Part of a small language model's weights.
Architecture: RMSNorm before each block, untied embeddings, attention and MLP in parallel.
Training: a variant of Adam for these matrices, 590M tokens, 12467 steps.
MLP neurons of a small language model. Each row is named by its layer, matrix (down: output weights) and neuron, and shows model dimensions 0-159. Each number is 500 + 40 x the weight over its row's rms, rounded and kept within 0 to 999. Numbers have three digits each.
A block is one neuron, or neurons of one layer that tend to fire together. Before each block is what it responds to, as a language model described it from the Wikipedia text at the highest values.

Description: Periods ending an abbreviation inside a name, mostly after "St" or a middle initial (St. Croix, David M. Shoup), also possessive apostrophes and middle digits of years.
L3.down813:464466484459489449463480558456544501603581454463489429499496409492580465498469506470431506478471535538496498490473433553489452550486485505487463490505493613517446466501541486597506460499414521547484517465487549446577494514428466490523561486553544435461550501568509490503471522431467447501527534510467570541503475523473455505484517472524483492466511531493482543488388576496469524541486524455523492532474486440455494525496500426468531448414506485509392471502461424409553445522483477
L3.down1050:479529543508500564509498571468506527531526541579517489462478446511438552560490479447508462519487519503493470540500548544493474535474546462470418491542470514543476488481531470496507533466441520469517507492479525440517542575494482479522566554523490481491536514500544443532503441525468439448504482496492488510562473545506498482474493480494502453539452527466504517522433584493445521552457563441527487541502518482458484506520481479539478516471375449507486426558451532473590416491528361

Description: Capitalized consonant-plus-vowel opening pieces of multi-token words, mostly foreign place or personal names, such as Ko(chi), Ro(uge), Co(ney), Me(diterranean).
L3.down292:541444499494504482511482437457486477489517535519423533385566496605580434500468524463481495504506529515535547401573498470479490514461466528547444456480462546464518503484523518510506510505485498525461506541460522506504506546470513440503521554514487449523518479504517468446531517458485518521547514479488464517526487470490500524568487486562450394496534479585569529445515430421606541482458450510517494534433527413492482443513479412524465531531533453490468537419459510494506524503493579
L3.down974:512503531532562485587424463445528479468507517559477515424576528554537513484499431494479454450465451483478542415550479539524562542430499533589488460479507524512480517444489466480532544473484497482485463537522529482547495552422500435583526500452468506457467474446494528566481480498498463471439482519520433478471507514449522475429432456542387519520465487507543525412532499496569494509465497484539532514502447504533444512461545452529479487504477473496523495493481460523555510541535483

Description: Final word pieces that complete multi-token proper names of people, places or organizations, e.g. Spiel-berg, Modigli-ani, Tajikis-tan, Canada Revenue Agency.
L5.down420:532431485514487487519523519574455433467479508447515463532452472467514483449565483487505546539523497421501495519461549556551518507415514515559479489490497470510472474541453482480539508406508532493564493476481466582475506531551537547536457564485527472485518494491503472507537496455514513410527510429503512485455446505478557507542518413508506502521488466547462549510502467508465521461528543526532536434541477483449482513544553479508485492548420479449513466491500465442475472500550486
L5.down601:524435472522438487500517502555475480452487497515520486461491504485478516480522545531578434512512475414552468514465507496516554502508472498490482536520467440514533500489530548426566515425507470450563498491527489535464483515523403510476487541514529420477442533478543507456498492514535563610471466467560538493468445538473557578556569482510515473437532529465500542473600471485524543523548462486540503560597518496466557433564531541468478479491427484463512521523487463424460525501544491
L5.down1033:440539530499525453512508500445506499515516530497504495497443470558512509478503533570581535485481500518472509557448491447514502498521516513475503438505468498495412431486475482523570482503537497476594460495536457484472493449525446466502484512507540502510505459565496495529522515487493499514397378500520535517439489543503475488477546543424441451482486502469466544519515522524570524538496531482514456551426463474492507537434578502473488463500606494519502515550458506455462544475505437
L5.down1088:459491465498565529515409455473468380480493512519547458494549507534524478510539521536454454479450378437517485483472472513471541563499507528549457529430507501521584524520447558514478528478485466559494486433547466526489547480526517457572512526507532462507523527568533545529507449547555508504501554516503474442498469509448524498507483406459456458524457491489519535460537475476530527475538466520501491565491509489478537580437525443476558539569477470561469498471451524545429526515509466

Description: Mostly the word "of" directly after "one" in "one of the…" phrases, as in "one of the first", "one of three"; also "Republic of", "total of"; weaker on scattered mid-word pieces such as "ing".
L5.down542:430522487507468480490496523524522552565538470474464513503503471488539539450493459563568551465533516523512471471515593487437511500471523466516499503433497512478494479459519482537505514522504544456555510456469498504497501472498451419481492524504444463481488565550503491597533460474467461493514476531496579534441475444435448533478482521514542508439451533508552519467494567516465499480520579538506538563464453541578548550544509462493494435448495492449479517485472434456484460469463503
L5.down575:509484500518482474536509565499463481496501457490447451537473504498517546442477493514548492400458414429514444468510527417486460451550525440509525446460496507471477480517534542539488481467492468508490427474546494455497536521468535467541513441523499493459514510531489479579555533589484503500512537549479571530538486545488525483586550484517510490502544430421470469487449477519451490452542475573520501463486470487485530474539487514533539539500516516541450531510463403560449500516473549
L5.down765:533444503523457517577508536489496465435459521522476483468515485459440478534543443451450475452491491502528541467468507490487506483494578535447534539516540499473484489446537501475478519512519499580494545430525448499530507596488472399528471537547465548498484512467503516510481499473562507552501491430549509523448552511485561509458505504484677530458511505427490504522556518485484564529469479535476442499517477542557477445562534513432551506613491548571562535475515526488556507523451455
L5.down1248:569373449551556541550490527465543483481503554540563489562523497522442488467530427418464487485446484577496520506504466506443448488541517502468529463471536523482464517420523468529560464492513500516492506467470511477467486506531496547448558442425506514503551443477480485521464502379490491522470550498474536482504547417498494498410509475428543534442482605412533473473517591519442517495460500551510484492473462549486439524479521470489537532505434501481451499512559460528492490513426459

Description: Words opening a time or place specification: "in" before a year or place, "born" before a date, and era adjectives like modern, contemporary.
L10.down156:442551522462527514423460463571560516459507530471517469524482440533478510475510529485491527512474464490459532550482491484506477503528505493499512584552496510543486479530460425532411524465440544581538526516483524480535431532523490449468507484573534573465514516500526473549554498495486514473471502448533487386544482454569517515567498415538539477504487511501575512483483492516495402401483527465495465480536494556515556541492480420495505466509500473517453456495486515460476559454496380
L10.down247:528477527526501521498503463512485499516537525460499489421516470464491532442524449493516528470501568607468474523508531479506603483537483507472488502479563502447592549446536515431569492503459543500539574444492512449555525448526373442470481471512477566534488541529536487479504461550464459515469474499499448559480543455590490540519466527453526522475500523469520515476503466485526489502455493529519500481492572504521466472504573539514484499539549510497420499506554575483425525484462491
L10.down854:542538508512507440531506523503469410524549490380567514528523468423507511544488569542567569437483451569524446552485556526458530502482479554534515481534564575508535466555554467478456548547524578522507437510458502496475482501521427457438536420466476555563526529547493439501501490482505555482531460573458554474536511506546525523478570520509468528446521451492487467462529508447518540453451528550533523467532477526503470478530497490531449568435462491507429478491512544523509507486518509
L10.down948:531513497511523518555473509510534546508472536570513485480506561535452519531514548489465568497520492501470521466538480501525477558517429414550473485443448524492467531469435493544436478526464467535536556553499568550521472517468506510494499561469542496447464519489529540468516526469500483529466504510464522445468551477498491493456438470578520504496565498535450429533559519497468534527496505501526483562527510482514416480473544508516484516441490520549522518527444527474487546476476481
L10.down957:474471515458581487525473479536501527477545538547482451478550474506450490553474510518561482454459503510431502376440507515500472527469542463460538494464586585485508502501494525504585420591518477479445536461502433508496499480430449556453519514522498556495501528606583478535584499519525469499447513463532500473501527473528538500526519496507468586499533485479564486481502545477502576497477596482455482448438529507573493492517599432559462426520420493522482489558465471444487524518461460
L10.down1127:509452470498487573563497548527614583522495527506483599469517501532551463523464465478484448428495454429492451516501522511450439438403532538522508549474512512512452423494472529453456528436452459554536506525430441550455515481467460532510510529490481474545515501537483478541438516521462519469500498508531517466409425542492524445503477418494510523571482540537513429522467495488465483447498516541520493456528464492501485559514422434507525461524411507518493489524560534551460486478500546
L10.down1152:480505490491490487534423487536491458462517525541513512429441450460391512501468486527519422469489542546450473453492445520523557503500473443496488501481566428476549541425583447483504494472497521512507536482489517481452508531527333510510456509567451523531520481502519470477519475557486548613512482529460521534423551516581501496509462509518516456525513480541500501472491516468521501497489519485514499547523532535479461522525585506492416476474437444477417527538450522426455412518459522
L10.down1230:493462468477400553439468436494484473500517488519392496498514480496500450467484539512530459469469490518539460427526506582493503439438461500524549447544538477428476455481479498455461489532478474514460567448500512435515503462485466566506478546508531466552540513547479516515533448556531500548550563505460504532481513498500488478442487471526485537491565469501537523467445513521505547459526517429461492497524507501520477541575498553504574461464461504465529522465559475480473477494547557

Description: Apostrophe right after a noun or name, mostly possessive 's or a closing quote (Mao's, MLW's, 'riverbank'); also closing == or = heading markers and the line break after them.
L5.down196:448509481479520513483433536441567553548416549501507534454506553427481486456517438447536519543456505491477528479490509478469496439460516504527453505476466586485475469439450498489502485493550537446481521445520469524445491404515573431480408497475490559524519517500576517551525597518432541491410466538534529510474514472493568509508426522522553594629460495530481535499508515536503570533456450567459488518578481453494471454516509424476502458549456428427542479589499469476535488508450518
L5.down292:544490496494520444476578504481517448563552526470517486535521522541501487510554527490524519465470512499507407458497499477512518538557492556520455420475463455489508474487475474514513513558493480485511461468486450528475434531509450533578461516464475513512479488458477579482517565460451552494490488566507516413509492495494546611554446492465479433508500492480492503506529522485406530553506490542618495484520534479468483517466448539584530508579613526422534449439476502526437545497563483
L5.down403:484584486477464514466531490435448495500441557492475517475560548501498441514499512543497474457489552497473477535424557486476421450464508576583456520476424487537471489504453467529483524539461460471462553585494503500531516465529514478497474497492490501501536487448503507435431472493470498522492492471484544451471563501494500482588590515530486467527470420475523576475533438558566542497502475418505462432465499519502478493544500440486490465469517474454522502497495523512462480503503556
L5.down1170:505491542566536473525524525507518478519529526440494504443501488529489438475534518513528537484444585554474518526452543540518487469529456538475448438534507493423515469516457475537574551552497532498511509493496478502510494514486489519573468473504561549532520523480556456548500483490513480542462484515485580465441510497541518546465493479479502556449463475439389562537571543501448524533549548582538471466560529489568440499445463537508487518497614496495559508484544455488416428510417444

Description: Apostrophes and periods inside names, initials and contractions (O'Shea, Elaine J. Morgan, Christie's, Don't), plus My/Your in song titles in tables.
L3.down97:494471454413607485492537515475550476548532439441454468476606446438581503501479563530478471484482463515550458509466488456458460487481496501490514511475554527512494487493510578534494473505476487479531453488535497526513417554525471481475494496448425473487510550508466512473431553485516451479523496444524510419622485574506490517541563458553498495533537502521464493492433494481510524599488506485457588554432487430483545482525479481508484519525567459565506486508471473537492499498508519
L3.down545:545564512414520481577495523487535520485454492522466490481491528542543448500496501525576526397549507497568501502492469506473566539522524538459560545452547508525539474437504475509476572540533389495554555513504563449442465540573557527537578513487485456438509496542495458458489478522547506543463481462501491490475438606521427472503560460529485422526522476502515447457520571529468501475493513506498538509512545538509545548526582480528545475546464465497467483454458532477525454536549453

Description: Word-piece tokens inside or ending a personal or place name that was split into pieces, such as McCa-in, Ed-ison, Kres-kin, Zü-rich.
L3.down709:490492442450524461493526525493555591545468478458467574480507510554570471492457433440527491458455564511517499435552520483547507576509588485510505521517424505582524539453485517480498564519544526497454493527476434503476430504503546450500501473552529505477559560493451540501434497475460479454478494508487509526452461496514436566481534489482524432556471461468491474580522542492443530518473522507504532537521461541488534494513497467449562499524386507554495440545462437462560499527503492
L3.down970:530529445436541504544497538472574504535565443455481509486519433500545491490490499516463515509434451530515509525518493575505507545462516473461412487462488554473502435503499564566536548514524505542408488575523474558489477489497568474505493426464494515507562460470498518454545532406532473520540501488457475483520515533545460424514522483513523437478517472487484532608489508510529518528530506472473537506397443535461446519485464434453550495509525480575476461522476426570518498468482480

Description: Tokens inside a person's name just before the surname is due: periods after initials (K. C. Jones), first-name endings (Shir-ley), "and"/"&" in name pairs.
L10.down26:444496451534489494539505484473457519558489473506516497529561427495493479488507533537488449503507571501371463408512518498460508432467479364536488527511453469493479548467459490496484499465570445519497474535457565485550497499555394539520521495541457453485559531472480455516509520478552536518562455503544550495580545462401494546443454519591507483545464534466446527488463511477486568479472456479482467522493479538463521514481509456532490505534449499481537497402457471548545414531487510
L10.down78:521486518476475570501573555452523489473492517465475458498578516469456475407463557553507579483382466487498487489538443451487499477481539468478481491433551523501557510484516498553457514498514493515481483451460471457530565464489428532536568538467507458504594555506540548512534510499497499546508535437497564513498481457542533482510513621524536527529509507397470452524492549534475530522483444478452519464530483514525515506529512438532462540504351480504551500483577492524540501506496543
L10.down509:495487509531408484522492480514414490495450522457528476503471492530512521540491497449491511476473473492462469450569524452480468552482492494488456516549459464493463527503534518479503462504506484512482522533503457457447521504520367518439488499497523495525479518527542501472499538466443445599493428471514482451451461553517509434498569578543489511497486491471507445477445474506522475447468592455453507506475454467475534483478453479429558513484432420589505516537432473502510450457512502
L10.down579:516468502448463460435559494518538514581473488572501540450502481450456494503554500504548531548427511537511478457515505559521477467552415463540476487530504504522509546488547470505482503519491490547460525487469562484512507499533308528475451474493491473484479532513510472441499485483503478562505503510491474478566534481503472494481506455486474468446517528559530473504463466470579468464556562497461461549464470527544567524472511570565495469523510458394524578535468491500499494506541474
L10.down620:460432498457485503480501443498493539513517485492538453434555485446498541474464476523513494507465523489495470484489523494470445539500527470557473544438460584531509491488445533557483506541544569534512523491492585502487592523493366510512511493458514489463435567576549552519547430473549436605478534496504451456481541509496533516494514513499490475470504494499476530525421508512561501498538457467492521481486527451471446424497559512533511535583501435486433483516471459486531459546519521
L10.down713:530450506486465540504514474503488439509493500499459535471465504437427542496520514507475434503466510443522560519537480528435431503489486490536498552486540528553511574521508488527471512473466442480442489466508456483504529527518354552486475493527549512515527469533491521460477463445537437539540448484483491456525496515487516475500572524480393551476521507457451521516422559554467501516458591454468489533511473510479502508480455487518503514501447551544509490523508551521478464484506542
L10.down831:490542481499436448499462505472500463490544451477538514498503523577546474446535429473520509529532491521501434500516587470524468510502612532448533519556467544518491451466460552551596433486527508529420447450529518538529462475518428513456578426492507466507536486480508453504486491507516385564545457480490490494525466474491465535493508526461477541503490529535424501558468491427516488505557541510493531444498442526523484472513473487481508470504439446510507398476496447475465539505426555
L10.down1071:479477446430503541565517602440494534504551463572458499482487509431494512554463494451470532508471525468476421495496471454517506488474530510514513511550481508489487444508487533517533487462496507455468475485496551538531453412507474445484550476488519467462498558487509483466535542530515495552492480451521528435497498541504465582460447477507492482516499519453489508532523567547434506561415501524454526504449489538500438460511461468551550481501382455532504457453550427516510477519504570

Description: Compass direction words opening a place name or region, e.g. South America, Southwest, northern part; weaker on ordinals, numbers, King, Central.
L3.down715:521487485451493526462554476495480459536522517485478563539466509495447551471559438468592595494477481444527506464499537476561480576497421450543434503466494515496505510502467461489513515466486543473541495515509419492508511493501486518575503501516461571431454495539603457508472547519513500510474591429467480502471511498516532511543386493473418518489504486503488534484502558540441560477496532471438516441492479443589499576507526551525503491492382527469500584496593518508451474577523511
L3.down824:552516473469513462421426511538456515527474557542562543437454521542477503546501458490515531469511459477503550458478450539508447565499465493429474530531473466501491548497483467486543537477424477468477576527565469450487516504456511514583545535513471488394469535467510536541452489513472493540472519499409528509470470531486455542533437481494555525452574527481587526455462522454418496512492517478589592463553549492477507540473544578529524544437367591506462533491473532504492464503590532

Description: Periods ending abbreviations inside names or places, such as U.S., St., Jr., p.m., L.A.; weaker on later pieces of proper names and table pipes.
L5.down336:560436461497516512492447541476510459474492457474470482485470484497505547483547470542510510502586475550467486513457525499534582505478488516554545471448461531447487591562510534466537489494460436514545544438497417445493480499498479476474479516539529501436490464448525418520526475488525468482475494513520476527466431489539512494498516457480488540505531550487504523469492495536497512449584598472479453503445508477464434580534540594507518474458611522480561492508507535446498491536493466
L5.down380:497488470503428464457419524566445485483516521543528499526512474485489550460526523484552401488520560519450481524521546515461505496533515491470479512540471481523452505520482464491548449479525480488547514459528532579542559586440474457558505537565510525436507500481458438468499499439553499509494459459471462509464438499475540480513510448533560487478416494542534548478548514516567481550527514498527517441514472510497501481557524551460401480479618509420503523519540419483563494536459532
L5.down679:477494503523541510569452517579548508469528477476563554470404463577447465480517519500505434472430534504491504491483512535434458536543482537478473534485501561501522503545476455542548538502526537475495532498495589467547525510462463514552479475567449470359437519522497498429458388477484486501545467534554447518484429569481493391510544427488526468463501487483540446487532567440492566495509552474558560473482540553509475494486541494469459539486428472531477464488541528493449544525446479
L5.down1112:552475554532507416511505475519503447467447457490578502458409546524483514540554511522584473499542463540500510513471461538501480502555528550501469471402541437499476557490461475464468502481488491578516519496447548499561529493501454501489553497553556483499492513452515495463529453537479530484475548531473549496486512491449512476491498501529477564420468405487472524491463503556518558523554533514524533538488517503494444452404475539481469569461623497468553462559438507494462541525534505

Description: Sentence-opening prepositions, especially In before a year or date (In 1977, On 31 January, During), plus the N after a decimal latitude.
L5.down712:540518500469463421539445533462383423522416500514447392526460525499482462452514514519537426574459446558426461456495518498445551487478531433544504514553502508558484521505475477491461455537463514443473533494530458493479499477550468515506519528570464467470521497567502472579457576489524540460469495502524506541500472431499585521484463445508560586512529468496518522471524475487540536440418519482494462538513555450485612489532577463505481467430471536485508527438495471455454435511442530
L5.down1057:523486475515518471442476439534513490542498584475503446483504480486577536576456561541505488533460492504518519520527504572554445510516527518457475440479508559476468444524560473516550577548479580459497560528525517496597524480428453490450498556530523548477570562498549460510477543554455458504463527544560507486469540463507535522480523479524450494515534454524463540477556518554465570571590499528516506430519563567546485474476555471415450553443420540580512524546501446492472553513532492
L5.down1104:463495534476431465480421466470507519451534575484539455479492466522559602553458560458544501423439484475438479508511499485441527447541486448487527456457486533503434476487503534515510548468447525515474399519440500542532513479548437553522502482498468525527499530582538441484398543470495535521421478497492474480476458465509549522462508486472516478483484555420496458493540531458519497479534464470503477558556484496471486471521574504549503436547435477499468480550472486488492476541509456
L5.down1232:484500581456513544387492500541474442467525484445501453592487469522477532546542500504570398548504565473480461519490474564412503479520454463502497487550450471529513464546457538507498487477508443498519522464483495568604484536522492529486485525499551508521517506498478500468546575503494534548484494514509492429534518483562558473544499417434515509496528491467561466488495446522604476504538527477503491484591460486525562502545606579502434523491467452520516487510550498473431532454552495

Description: Final word-piece of a multi-token proper name, mostly a surname repeated from earlier text, e.g. Pomp-ey, Clap-ham, Kres-kin, also places like Toba-go.
L10.down336:501465574556546470519510487516500537494431538496466481402552458532507430529490514527527559546507515449547524486540477475503406482504537516502447436481537504482478554492519529511554447537500476418573527465495537457431538533573512445441480523495499450487561487400516487516538506488496433534534551470521460543540436487522543493417564499490562457461460522525454533544493460400544534535492460447482526509438504520485525544462461557579534515545433519514477562473566445529486522555489519
L10.down581:472529543479453506501603489474526546486473489467492500495549528502513537410471488493544456494565619395447480518506534532519520483517509452523450481425440480478411506508479572541507527479491460577557507493483517478498498507500554516473476504499438507502544547555502470524592480545444528470488523519484520475450506563440462602502512509447440550514472528453545550473459454537477523484454477459435496589514464526465572481505423560487454504482557466461564506467496397489443471466577542
L10.down737:520481433509488449498470521488520444485443497557544619469491572482493503494515500546566436504497542524455486494457466483435519419452526481476508572553575585521555534519521497507477554485472485526495510516540465562489500546554496538436493510547464528513455522408579485534435486549460476500493523504519511523456488479523488434445467456510539423566507499577485549539450523459539428467585522552410466468469477557488525481459502483528543505509421462515465556517541541494491547513460543
L10.down888:550407458456518504502507438501544536499485482465519480466453503515482409414464455543494550522506507536533477532502447473487447504563549483458453542515469593503528489554509447542533582485495548439463503517474492601481413489488552556462454485537509444499427443495516488455523449484560476474489452460500423480499584562539537478486529454561452436430535493526558490508563469497503436481523505570550580478446537482473496440577482528548494489500405516527410490495482497449495486503557579
L10.down1007:517456516507482477513446433507500508457472489506466476464512494519524531472459518416502480423530509560530462526513526435514546541558521489542448454466511502510377455500470429605520590470461502487512532481499522531588437478523535544482458498514509498509507454489455556491522499517488480568529474559415503522488535526497444535545492482538536540487447396467499479472474455585463471507554474497469519491511486464509507426490472501505513478516510424415496465465490491551564524554434565
L10.down1051:474515511467514502527465522507465491539506551510473458492514490520516530426509470548442445522469495546416544516476510447502486531529524515474433591465480459534536470490488547540537512541517542519466526540492473533483482443440529466519501510508512425485498518519519425527522484476503511442479572498501493548532522491483539521463445556541516567515516502463508540542615522534467478476471479549470545485470478448566458447483464437515540499514514540462537443424553422524455551544477520
L10.down1067:510505550504441492487478496542556549545511471514490584448508484529520475489557487517493396456462485494465518525484431429531537534498473459485517504482456454560466479526532513537506424530529548477534491562442424513533536497540570472527422481498514472552526508514555495524492537526457457485435465409519462503538515538471531490497529547538550442465499504512423520541519523480492509490543504535569528498551443507579517562554475483473461506528459488527475532536534557493584494479482539
L10.down1206:510486513518456469547564519446544484477496461492568567477555592452492479476518478490436552512531487481507489503535454531480532477455408536447445506545514491515421434526481443507509460465502461537526544503442531494469539471508459449468551548473503513478467421486481551529531496448445442558530503470462485519504494584527559504506506425472505513449510517560493527522490488543493529541507473534430495526493534426483538561515531502493517511488386452487483469597595470378515456512488524

Description: Apostrophes right after proper names forming possessives (Presley's, Sotheby's, Emma's), plus word pieces just before a trailing s, such as Roger|s.
L10.down104:555503486453460552506463498498526565465505507571403572508496447518563481504522495502547478532494500478491519492481470492451522516468464498547462540453555528530491502457586577515492483520542479550513474472543505464507504503476518464454483538513435509452532481453543525550554536535514489583448499522477509499498509549477535504596533472481539513556510575528535507499533513550479445506481478485453542514557442491546530488424534455533557459512712440486508479538454477455510545491449505
L10.down186:606494523418446474479475523474482553528506545589512561484510560528525450432480484481511500455485485503487500509538496594475443513420434479530424485492494520527496509497481482518480504503483533491492575480492489469587507522515518519439539532472485418531557494585475528471443551555476506557483486428564447522505472587534467490534511489551463536478512471484525438530508461527583442513488483538454508469478550509378464502517465546527550561470518459516437490495461453508512438489549484
L10.down220:435535522512471488468515549440419572479439448529567491472505497541470529555475457438541513522511506517480502511565522482511527502525563559484510512537471532552544475499475450475473508515432587522520456537511527491502546518496542416493523487493536485560549507498463521490556489483411458526496475527528478533554504548495458436496535488453564512463555509503572431542497473536555459539504514454488573547516353508547557549473560397469468491469464514406500472527471453536525475503475523
L10.down533:498504525523553489472433437481569570527439507466433516452488519489505504458482417508526505531586529520541417436575490506468463464486489534559459477504499506587449488474520494391527480483498439486419485402529524510529501419519525462448429483541476463510503464491420485513478511495503436497478495453460498541502455500497499510503542479527539445508459505478479519496529486499535541523524518487479491553479494488474469504470442513487575479519522481488501403562439535493490530459530491
L10.down667:492490468490433550451481517538510511463524514456478506442499440444527429497462520544550529496493505455459461452492453505454547549502423554500485531476536478502520511572521460474501511521497500561537472387526499458546565415482518401456494468490474465542473565532495483471559503529475509554523417536562481509485559541555509523478532480468523480481473441447539482474488514551581484558455436476475474528478469567487468548443485508544475480522568502437463517540506523549499544505529457
L10.down672:544508472457474470449474443507559526520520508521418529471501457569454523519485512571544565479478506457543538479379428529513530463515489591502498513520594533578509519516503451521509510494474522559511484533538455482487520474432515484439511511519509481491523522453541570438493494468483505496461483458483494512484545507544578531501453486441530554556502493578520542498599456587493551516477474419493531521501506499447520483476571473498476513540583547494458529555546511498527518491486527
L10.down842:518484494465546414478557441530497466462494500521526543510496524522511440521502512512527560494509567536451579489494414560406396491467453522485493474489559490532486409534480556533419493427510487528472469505502486466540447466503482526546466534481547443480556517514505517534478525489533508554476423545539529515533516494455540489470469509523541529536520513460464519465464519454578512480485566519474517517519462563494535471470502483472546495551534472486494503475426433519483522496586514
L10.down1240:442417474464503503486501510553506429554518549492474550492499483546540430406489506435578511478496512501546541460568441503512479451493524493452453509499496517514506559488511568473507476485532489487471451511481502495512506503457392541527496510520503495525478504499454491518494515585550533433487412469528559481498478504490571492500473457523523492524483483510496514468573494460510499524572474523492471487483448528476452473557445434552516551579468545464525453504449543435553566499496433

Description: Early word-piece fragments inside uncommon, often foreign proper names, mostly surnames, such as van Go|gh, Alan Lo|wenthal, Bra|o|udé.
L10.down1:537535426486540474481528546482477460464500572630501522543553463494497537484517486526520443569498546543529579560490441412502494560435486530486452492557555522527449541503521409487469485503480607478488448529437505489546470533536456557497501494474515440545484460494491495560506508486447528565548514505484478577487516498537547487490567571518572535463578525494466495554504435475542475495546482443522535513463498491439504536423542508490556486470601514559504399517544524548514481513487503
L10.down66:543567503481474451514537464490412502510500498486538487557576564472492512551522533485499466513504552482507483477495486522467524572521428492490464522541476446564538562522520425544561548458501506516432539509514503491632476455495507449479467560517466501566433482490488445572444457521519463540435545548472547506589537529428514429470450528506493483439510488506540450497503420474506522413481508481458507485456534458534456509414541502514516444450540464429468502508520499495576510527522500
L10.down92:528549491508532558507528490483567491483526518421555509536489442477480504515572504448555489528524466526498470481466437502473522519534542495458447499468500470527507522582573436516484546494400572496503515464502430525477468428489540500417520505514587502451544501514502506506592488508491432500514586562494440524460479453520562529450547451587523467515487491524550471493507544509508505509452433502460492488514497541587565463495505452461489464538521539436483481480531446480496532454540519
L10.down469:483514565520477527535554551473525489499514508507425477542472478521470432525511504520537491487536488465561560568484533447504438459473532467487522516491522549493517510461517501449432477502505489436524476517485467551458503443459507536511541430430512510515463578505521566545458519565459486475512527464501544490473508434521524443468626490511407549568511403501454520494475484521522585481484444494466448534548421485534507580524487471505518453510471542542483433467494497550481517553534460
L10.down473:588459514453516448453459527458520576501501507534573488484506455504477525513438527502508490489416506486512503495461482412469495506481503500577496483525537433479500548532494540441504508499479506456490503503479552520499483551504523551493421529447481550486514557420532538467496464480523518506523579519492493485523479468464468449523487475524486527487495473486474520414518466478479498541498435524458489530512459507556473528499427452380543488570559474498520490520553529558513448500489546
L10.down550:533483463462510512438480500455487551509503504504493524486533524515520484481496507537532521461505457530462558465470533480523470411503474562503505507547503485481486551499500519528540509518472501469569531487489534489517412526459502443500518573482529529473553465506458452531462545558460531439537505470501513430574447535647550449536600545439486530427517479572514484495476474529530481495460467493465477451439483459504504472506543495406487439559561494476452471548564572448453512532517423
L10.down732:534486508529490543475463548437419502472506495510457472532574466408521504495486521503468499481528460492520567400548514501488435463489492496557478467576446469503503462442486505518506540481434487527480458497488478466613506491502545510552523560472485489453483507488436503602443527520560440484512568575419506452494500465498464529567544489534573538459535434470439493524505501458524501471466509511536577486458468452391534483471507518428474523514513513483558513474493543510485497583550525
L10.down926:502521516514578474550473516506489449486538452522470631444466497525547505515578472522440476503472565444553474447446483476442462540480498476523497565457569501572529504489488511511490464477444556415543470507510458466470539507454502485495497485470537491550515487471557493509557554551570498443440501489501505516501497522487500487469494485498459504516445457518504453416478467496508495470498434550449476512474494404510571541459513481494517586512505494464535522448418474453498590423563576